Weights of a small GPT-style language model, trained from scratch on English Wikipedia.
Size: 12 layers, width 224, 7 heads of 32, MLP 576 SwiGLU, vocabulary 2048, 7.98M parameters.
Architecture: rotary positions, no biases in attention or MLP.
Training: a variant of Adam for these matrices, 252M tokens, 7679 steps.
MLP neurons of a small language model. Each row is named by its layer, matrix (gate and up: input weights) and neuron, and shows model dimensions 80-207. Each number is 500 + 25 x the weight over its row's rms, rounded and kept within 0 to 999. Numbers have three digits each. A neuron's up and down rows have the sign that makes its largest values positive.
Before each neuron's rows, "fires in" lists the words (lower case) most often at its 100 highest values on Wikipedia text that the model never trained on.

fires in: "2015", "2010", "2014", "2018", "2023", "2011"
L3.gate276:492477517465501485536508532490484483507536479505546514470555476535530541522525483495520471479512469493476473473528513524478517502473462474504512535486435511488533565537463489517499497520526522535527508496531490541491446514516527493478490500496498459495530484488477503536472527502540471507530506473467557473524533476476514499472480508481475480474531505485489517565528496518533499466524
L3.up276:450480462519497526537510502526547482495516444502489515537485505514498557522478454470527506456508483530492519483480505495487496498475467483494449537485472490498569518543528520527537513503541518511520504507502502501492485531506509512496495479488554467500514510504495497478492523532502461498524511490530480516503530491529490484498488462497473474536466491506488485517471455537550486538563

fires in: "18", "17", "during", "dorotheus", "description"
L3.gate224:489492527518510507465479500462529512515508480492511498515509518483518521503472523471522508493496551507490463441531494522487488477424512532459494485510507524491489472476497490496567556474496453515495471512498493491503502466534505491501473512531469505535444485505485527556471471496546499474532539479538518510494505528495544526493475480479534423472487496511487508506469563500503516488492
L3.up224:479489481512492479510478550513538501531483465468552532534544516500527487521458489506543521506497521501502529440531458504473521485492525506530507469525490499498477485514488488500497509481502501466522518521523468483550529471520508520538502457487495546537481499499476484523496479536511516475487545495541508516483469527486535531457482489494517491453503498528543519448513503495501521474434

fires in: "that", "said", "reported", "use", "stating"
L7.gate436:464546526498520475531546491514484467517510467486458492507496495526482495464490504485536520520504560491469487512534493477454509511535507525504507518439510486478514557486534508498485494505543478501535498469494495486508505507510497464481523544485495476540517530473503471528457480486495512551522458489525540559498471506500493496486555475496527558525498503504518513523546507511479516473535
L7.up436:499524519497489496516536490485507479518522476503470494525477492505501434513486511519556529531528487506466485480543499475555448519452484480506498519499503467483534494522512547518506570526533485511543509508533535487496480508496504546481513511503530499483529552484518481511460455499447546516468434523498509540516493477528500512536522531501530548512520485540481510491519477532458474484530

fires in: "music", "english", "musician", "indian", "public", "indiana"
L5.gate428:459464486489505510485489465473510529554519498502577488534527481521523507532540530465538487503501497501462479526464485480480486550485504528493528498526483494521525538522492509487517465498526478492510530502444451498535497510502507504520576434541510484470535479549506510532462471460497515513527489491542496540483490502481514492515490481549525489462536493508469505514488527502514510551498
L5.up428:462457490484496540505524489537500529526532484491530529531537514536502530513555501471569497470507479507488500529481488487455513505447478554498515505525478498489496480509492537488572470523541517502536469485458492542486497492469470493503541421526459477469524498498504506526441477487506548470530494449490493484490518507512498494500486471538467470481541513504459493452460506524503481491512

fires in: "these", "and", "their", "most", "often"
L6.gate516:486497482496507486516490524478508493521521530468449442453506503501505501457501502522481523513506509483509507505472550522548513527550495450490498498498488527487531514465499465500487523527483511554517508506502482488472445509528482465511492511508497516498494470478488516515563475445508481526501478449491474467458520449433492553521501481514482506491491505482501478506516543527490474513485
L6.up516:534479519458527533527506491484505493492475491470470498484478472457491515503469538513516514541490544521504464510510525460548500490525513490526479491466509467531524455488440516492505463539496523515495485509473490486513486482534467507474524500471498506506471487450468516560505491462478479518469511474499518512472472473472463487511517455522490464543484478500523471498502509475463455498494

fires in: "all", "deputy", "allergic"
L5.gate558:497509513495483512516511515492509479531508509494500474505515530457503542546511476497520515492484466484509500461515500478518495484464538445492518472466504446501470443501506561479525515494525524466481509564514518490527444461478529523559500488519502482497492458497510469521463526502535466510458492490471464502492496458488499510481504471524540486502531480494541496485522471538507509490514
L5.up558:475504506476452484486520513486476492505536475495533487455484553476519533501507492516497540528447497491508524529482466470458523517545507455500510540493496519461496464487513506528524553543470520505502511497493497485519457453518506469513493543531482470497469487507529529563506544546515472494528513480513486472484537493539536483451517526473515444482503499540485513514507502507488505495431

fires in: "file", "he", "hockey", "families", "life"
L3.gate174:514507534522456503486528528472547476545527503553473471476483510488489498484536508487496517523502516520516471528508539499495501529488464500516490512539515487517467477481536472502520546493501489501484516522495489517499522501527525471488519456527531492480453436505527510480535542501491526519515495513527490518523520524466470503514495528480488513507508475506527517507480510468477481530511
L3.up174:492530516517513462473506496486488459496462454493491439497496484470514475463490524484555526482444531504505494493489502522528502511479488514501468484493522498539454428500524525501478477447483516516504472506506498460482521466537499505476493518495508521451485528533472502469496510511558517518492491528500477505509525472483467462527450486492530507489499498483492482522475478460448483522559

fires in: "of", "athletic", "it"
L8.gate285:486475473516531515485497546528469505552560540536528484504448482528478493486528517483524493516475500534475435494476475507528486544497490528509523520505463536512520495479477454501521497518491480511506502477460490498498515504499515551538494512538493449519500498502548488520477514513530494518488501513491470467501551496471505442483456523475515500529491491500490491493460520481542496523491
L8.up285:544517507477503497465509505475503522500478490509512507481469454470519522483557536481539502474492512481477540505503474442538502520478488541455527505513489473555507458498505536502511471467507508517491530501501503508510496474452538545496495511470523491514466499502504505487523493488508511495520450546521514476459466462498504528514520513476535484534501519537465494474449451517499547485451

fires in: "after", "when", "potential", "for", "before", "not"
L5.gate110:524549551536491488524456510500495490502512541470437505479495496483501515510498483462503496473511530528525513547528450485519488518478515484500496535485538484502493493507526506529455482521494486509460512487513495492496452530505495541491467472535478537506538490506509558514489514506457483471496562455473505503494440508475478505526504548508538508560508481497465500554506429501502499463506
L5.up110:525502548517497483569494540509526516529535530516502500468465507523539496517527530461497497494524526532511479539539489485547504497485505465465479518531475515510523496513509531513442475513493474569497540505512461512498508494537502521467466472562501519472524497514506545481509510485494517508528524514520479499545459502454477501530489470480479510482484491512475517509491479532466513534517

fires in: "part", "party", "participated", "particularly"
L5.gate575:519491504506484509490489496485458531535522491521550498500494512483528548494503531501486509516502478525485481483484498506543486516502547500490504490504477509521499552494479480492491485515468466508502497526496479494515495481518468454478500515490538517530523506504501503522489499523541513525491468548540529517514467533472510460474498495456508477434487484491452500518515494447534511495519
L5.up575:493487508462518520509496468501474508485478528524484502500456487487528542511491509498494536517471484552513515505476508467529447497516501479511527544514497505512516512494456508500539495514483488526546516476506501494488518479517481515519484524480493475480508482510509504513528462500552527506490521507565519512504507539496539472509486490489545481467483514492498509521529499527490480548486

fires in: "and", "with", "it", "as", "though"
L8.gate236:497548480493482507512473497498444545468512536487498496517492524516491485525532508475485482512500479522491462507500517500478522519477551521441498475515451467497498535472480454489501522497496510516500520486447494473485547504520509475494522482555510507510497474536485534496548538443551460514481514502531558485472518523453479470456453503488500451501534506499513490538513486508512548471509
L8.up236:503504493489500467488524457513510511554557468512501511474548528483482511484540538500518479480519525553522505497468495503528484549518526512497520525504536515532459471487526529496491522516482466533500517490488474506474490514499502513468500461524511489502490506487513505499486488467531465502521513485508510530490494494487479479500497523527509462469443465525524477491515487493479529530487

fires in: "new", "large", "small", "along", "short"
L3.gate429:491501470464503482520459487478486516488522490488467516514485454504528443541492497498543438538509503485460511484496475493480487504474469494500565511446508477541527474525460507525530524487502521484467490484489517499530459497501449535467477537493494477525528483514488488511528492536487472517487491509527517517481501492502529446509510497516549517462504476530494506527508480493513588542496
L3.up429:476491449477480482497449462469476529500534503496504510531484504469520449545519486500524492503506493497465488507515462452455499504491519514470531512450492512515518468520485504526494501516493502496471473479451504528502475485493453483471464536497507487505548488524499488538515489545470482515517511505474505484452498511502497453531484509490515526492482499510514479508528484507537536545518

fires in: "none", "seat", "senior", "seats", "non", "hill"
L6.gate228:507494489486473499535472539492489485521504534424509465507431506478480463494505504485508463517505508494515465499516497471518497527514503497497510489507510473513474538517464516557493566495507491562470507484518512500506448538500536515492481493527485482483493494486517494537505525521530487520468532477496529518528530500495537500502542471492474521482503460538470488532486540493520507501497
L6.up228:520485466532524587483469509509512509497523481482507504544470518545523567540499491500492507495465542540511508495491524482543521505502484545448458470484502514507523495525482540571514475504427500509444510513495487487525501465462479504490494487477525468512533469457462538481455485509513559492497517490472497518469493512492455531488504493524489514476489476504535484513503499515524536499510

fires in: "it", "she", "him"
L3.gate116:493514519537473501485507500507462536507456507517496466474467534481528503492535525471499457503497514535492502517488538529499504530514513538496480438505474505523493432499514493462511501498471513546545478513433496483483523502539516491528543516490483520488466493473510532547546472452516485498492497514519405504516523502456510485535517501517472482499472509505481515531507509471448491506500
L3.up116:490510514501476477523540504515452500460447494502484489483494502486490510479559477453482453504491533525478503494518548527478530504523482547454477487478491514512474441517524486466515491447508535544509462474467463497492495509534510498532493550504490510498439498480511508533534470477503499497499498488495470507465524449493483492547505465490511477462460490478470480501477460488489498531547

fires in: "may", "february", "january", "festival", "deal"
L7.gate283:522501474507511517487498468478484497534539500486480483519448532519461547508497538508469519515487502576463448491519516506512503534506494473491487494506522484534504499480510456498502530518483508476536510534525472461498545500513476469444542463490494497488505506468472510511498493496477490541454489516527527453479477495480489468485498516490500457482481466485542512478518538479450465484507
L7.up283:528505512529463483510516509511517501540486489456499506488489496500539478498481541503504444539474520520477494484464542515573516490488491508480491513519556530552506474511524497468479496497525495523511513482537515548501528527500503497536515521513543482497478498504474516500478558516490484504514536554555475463503484509524500471472512535528510489474503512550491488522489542475505492532510

fires in: "code", "lake", "launched", "law", "lawrence", "course"
L3.gate229:523490507549481527526488493510512559514521501557523448550475508517475499455527502491476500504533495451477503495562519459479495493495502490478499489476526521496500494477426469522485519541531490497440506476520439491520505519522527491468506496541503514506512492508503510503501448495498503508507483480507481527488510503500496520534503511525469491501430538518511510526470502468498476494504
L3.up229:440505459497494503539476531515488492506487535569515551488486490511485488513534458485484476472512475482456492479521533513509495484520495535526501482489498493476461519490501488479502488542522513486567547531480507491507524488559512482516508453433470514489538482477515513484541454494494479486559520508477489495527500514494522470530452500510494481525486495474494495462500513546511490481455

fires in: "manager", "germany", "renamed", "railroad", "management", "quickly"
L6.gate168:518512482494485459506512504493501474525470496461489497486521482480506519519509487463524548500520492529516516511499497467531500470453483509524538507494472515521541495485503511485496496466487507479487489531564474498497537519493521479500487497495453513521494534458466468510504460482510538490483471527504507484497489486478539510509509516494469492459466560491527497537532479504460464473559
L6.up168:536512496558489505504442529520486531540496506497499529513493487479499455464474467480472467478485474501534497514484465490495489508493465467488461478449515480436506466475520494483541443507466462505513534513509513491476488509452530504506496482501491534477454544502494473503485492511514537494504504488502456511493480500489446467462498488518481487503533520518466511493484503542501479457534

fires in: "robert", "germany", "british", "david", "german", "indian"
L5.gate347:479485461483536501485505509533442537498491491527498519492523534492481512497560501482516513504490478488465485499489511513473505510490541522475516502500430480488447503462512479473509501564545534545498499488524477498469495475480488455521485434500489467483521501495498528517497508492499493484486461453485471500539527488520522504470543519523470518510498552515447509520508523476499478494513
L5.up347:495483477497518474489506464519499541476470528540503509469543571496520528527552484479523479516507474470477482502497489511454501490530536499470534517499492473480471518469482503421492483525510508525477495490499472511505508509471493486553496434519472460488503494516496500520460459483505500510502460480506496509518514501524520503491547507487485502467516500527464495509507530516496509555502

fires in: "father", "mother", "parents", "brother", "son", "manager"
L7.gate398:495528480507534455484472533509485537503536485506481468507516466476476477500535578495489494509536502536486469504500508523485481471539465504516516517521482448526496505553514487529538486477519481474498516459531485520476494491524511514508483469499517480497491497495493530541544528435548496527501462501510532532518518477510524482478481488522516509516492491480505501528438489497464487493495
L7.up398:468502471503502452459476468500515559500511508488492528495480494525522507551536530493496519496508493493511546493512511508450474474509479496525522481515452492491490496488475512543534532518508476499539535502562479477458511493494547535506496475499497477512527473507468491470531495474509482506493436495530539518482486495562537503464512533501485522491528497421525485515451540498484494528516

fires in: "to", "police", "politics"
L8.gate545:479492518501451493492456491523516448486537447496546458509513475537469453506505522476488517521523474520482479492469490472487499503509470480490483495499473492525524528465460471485466484485515497486510505456446421505516454483519471470468468483517478450471505460509524512536489533470511507492498522525486495471531480498463547474494501500481534510496517487535509498496484486509527488462477
L8.up545:506513494476497522496513493523488500494496494511502489513460504490473503529489519483442467512516488524508516527468535489486476509517490471482462519457507512461430517482496481562515526498540471501476515488460465494491521449498516488432469506501489512457494493479530490451508496510502477481512512491541521529522515498513506478514514427436519494492528478535496522486489468514535489487514

fires in: "during", "following", "upon", "first", "despite", "featuring"
L7.gate532:509549478504516424517522466498500492531496488476492503478476499520470480538507506508477519513490481492459497494536507461473488508507458472507520500492537484501476477532493454448451535493488510534519492522501502461519486541534504505449508476540461499510500482499475482534477474501506490506474482519532488530542518524498457484491515488492497513454484481520507490523510495525522474496569
L7.up532:517448491490484464526481522476522491465525489488494470564485484523477459523521499487491525489529501493469502510518514517499522470505492503540480486520533487492463521524512533529472505490508532534551490492493509509505446448517494497494478511519428486490559522452493492510512529501492509489517527538477509520467461474494527486493558436476502526535506535483473513485480477503471513515502

fires in: "between", "are", "all", "most", "allergic"
L3.gate536:493509455448499509496518525498472531532510520488500459487513525506538505515488489486492469487509473523509523553452469472493486498524494477485522474494535524495520483477495500527432475476475494523506464507515469484517477523493480521467490456471483502474504485488468472532556471515477467502534542518475493511473518521482488481498516504507536506490522508534533496507480479493445477526492
L3.up536:512510489479469476530537512492537483519507538513492468455554498477519500475535492512470506501467502475481505514487523508455443494490522472505528479482533529528497503502525509534505512467495547506479487492492503503515471526505510517467510504483472543506494472459474479501483488503467441500465536473537511517475518513529495465525495549497538481484496480472580525533500460525466510503477

fires in: "history", "music", "information", "education", "musician"
L5.gate190:484481508510552515477545522516499489486522506487514494480513519524506523508523531463567459518497499517478498523465529475504472513489484498465484555519515534504503530494533495464467467504502518516540501512513457481532499519486463487535539513502487464449497470492491514532480526508512509495475473503533502527528466458490490469504517448509501500433534533489440494520494525552500494515538
L5.up190:475487505507537545470486498517500495525511514471499487493520539528518491515538525442543509489486492483480540510467521496518513506485467514498491533509495501484479507494521505481501437533527512499541491477516476473511494526491448443520547488478454470451504460500479494521467532504498514475508509492485486523488483510525508488502506459491498480488532563486441491499481523570482513505504

fires in: "at", "to", "held", "went"
L8.gate57:516484490468495470534447506505489504527511453479500500492480450482469505456475534467499484514519476529506458514468474478507490449546439487504486529498475466451504500530498514539481500500527499524484543493498491516520511483508533470482433481535468506454524487472497515468497501511507494505563480502478478506485480488466470477498456511499516521517521495513487489527443498514478541493520
L8.up57:466507521521482508509495468501514524478560490499478527544526473460516525524520514509498493520491528475520484539525486534481524527525506502476483496519431519505492508471511464496552502517510504487517497462490454492491568502533493542485529508548492496455497503513473448505499523472503461497546522518519472513468528514487499522494518494472453542491448494508485484519555500506500497511536

fires in: "daughter", "died", "launched", "launch", "daughters", "draft"
L3.gate556:489477525461484522508461540505481535522507495515496495519517483478485513487468464524479505533508464468478499502496536496530512537496507507508511466500525511475531494505464511524494512518515479539493517479520498477521481509483481494468522478514490520489479478500494475498508497515499499502500522509462509512513542545489538481550488501525475500475514449471511508493516491511468537513456
L3.up556:522470460457507546488496510501479493483497487490521536478478509488513464478434517483501499498526487446520457519506501495492499499448536495498511517495488511527503510473459467515498512505531473465521506499518521527479488457491482495518508514487498482509497497483519513495496510555471475515500510493526499499516510515455494465490479513505518519530513507502475504450507480456483454513465

fires in: "he", "she", "we", "heart"
L5.gate232:465553524547533504493503488460471478505512509512494512492504442559528478504501502442529517493481511504526513520469546526516476495483467519494480491525523491519485493476534465468530505511473485497554507532452491473520519442518489511482528521512491513496512473507517526520516529465493516528494479495541499521488500497470502498444492555499500480488507495530518507489485512470495509492540
L5.up232:482545523548496498493498505483469526493471508533521516497514470538499508520495485470552499507525504486537489546481501497518511473486486503502483509502516489538466446504471481487544502537521513480536477501458525431528512481510459489522499488532501494488533451504529513502480494485473529510528487502528526486506505502515563528528459513480522466499500534507527504501496476444490513544519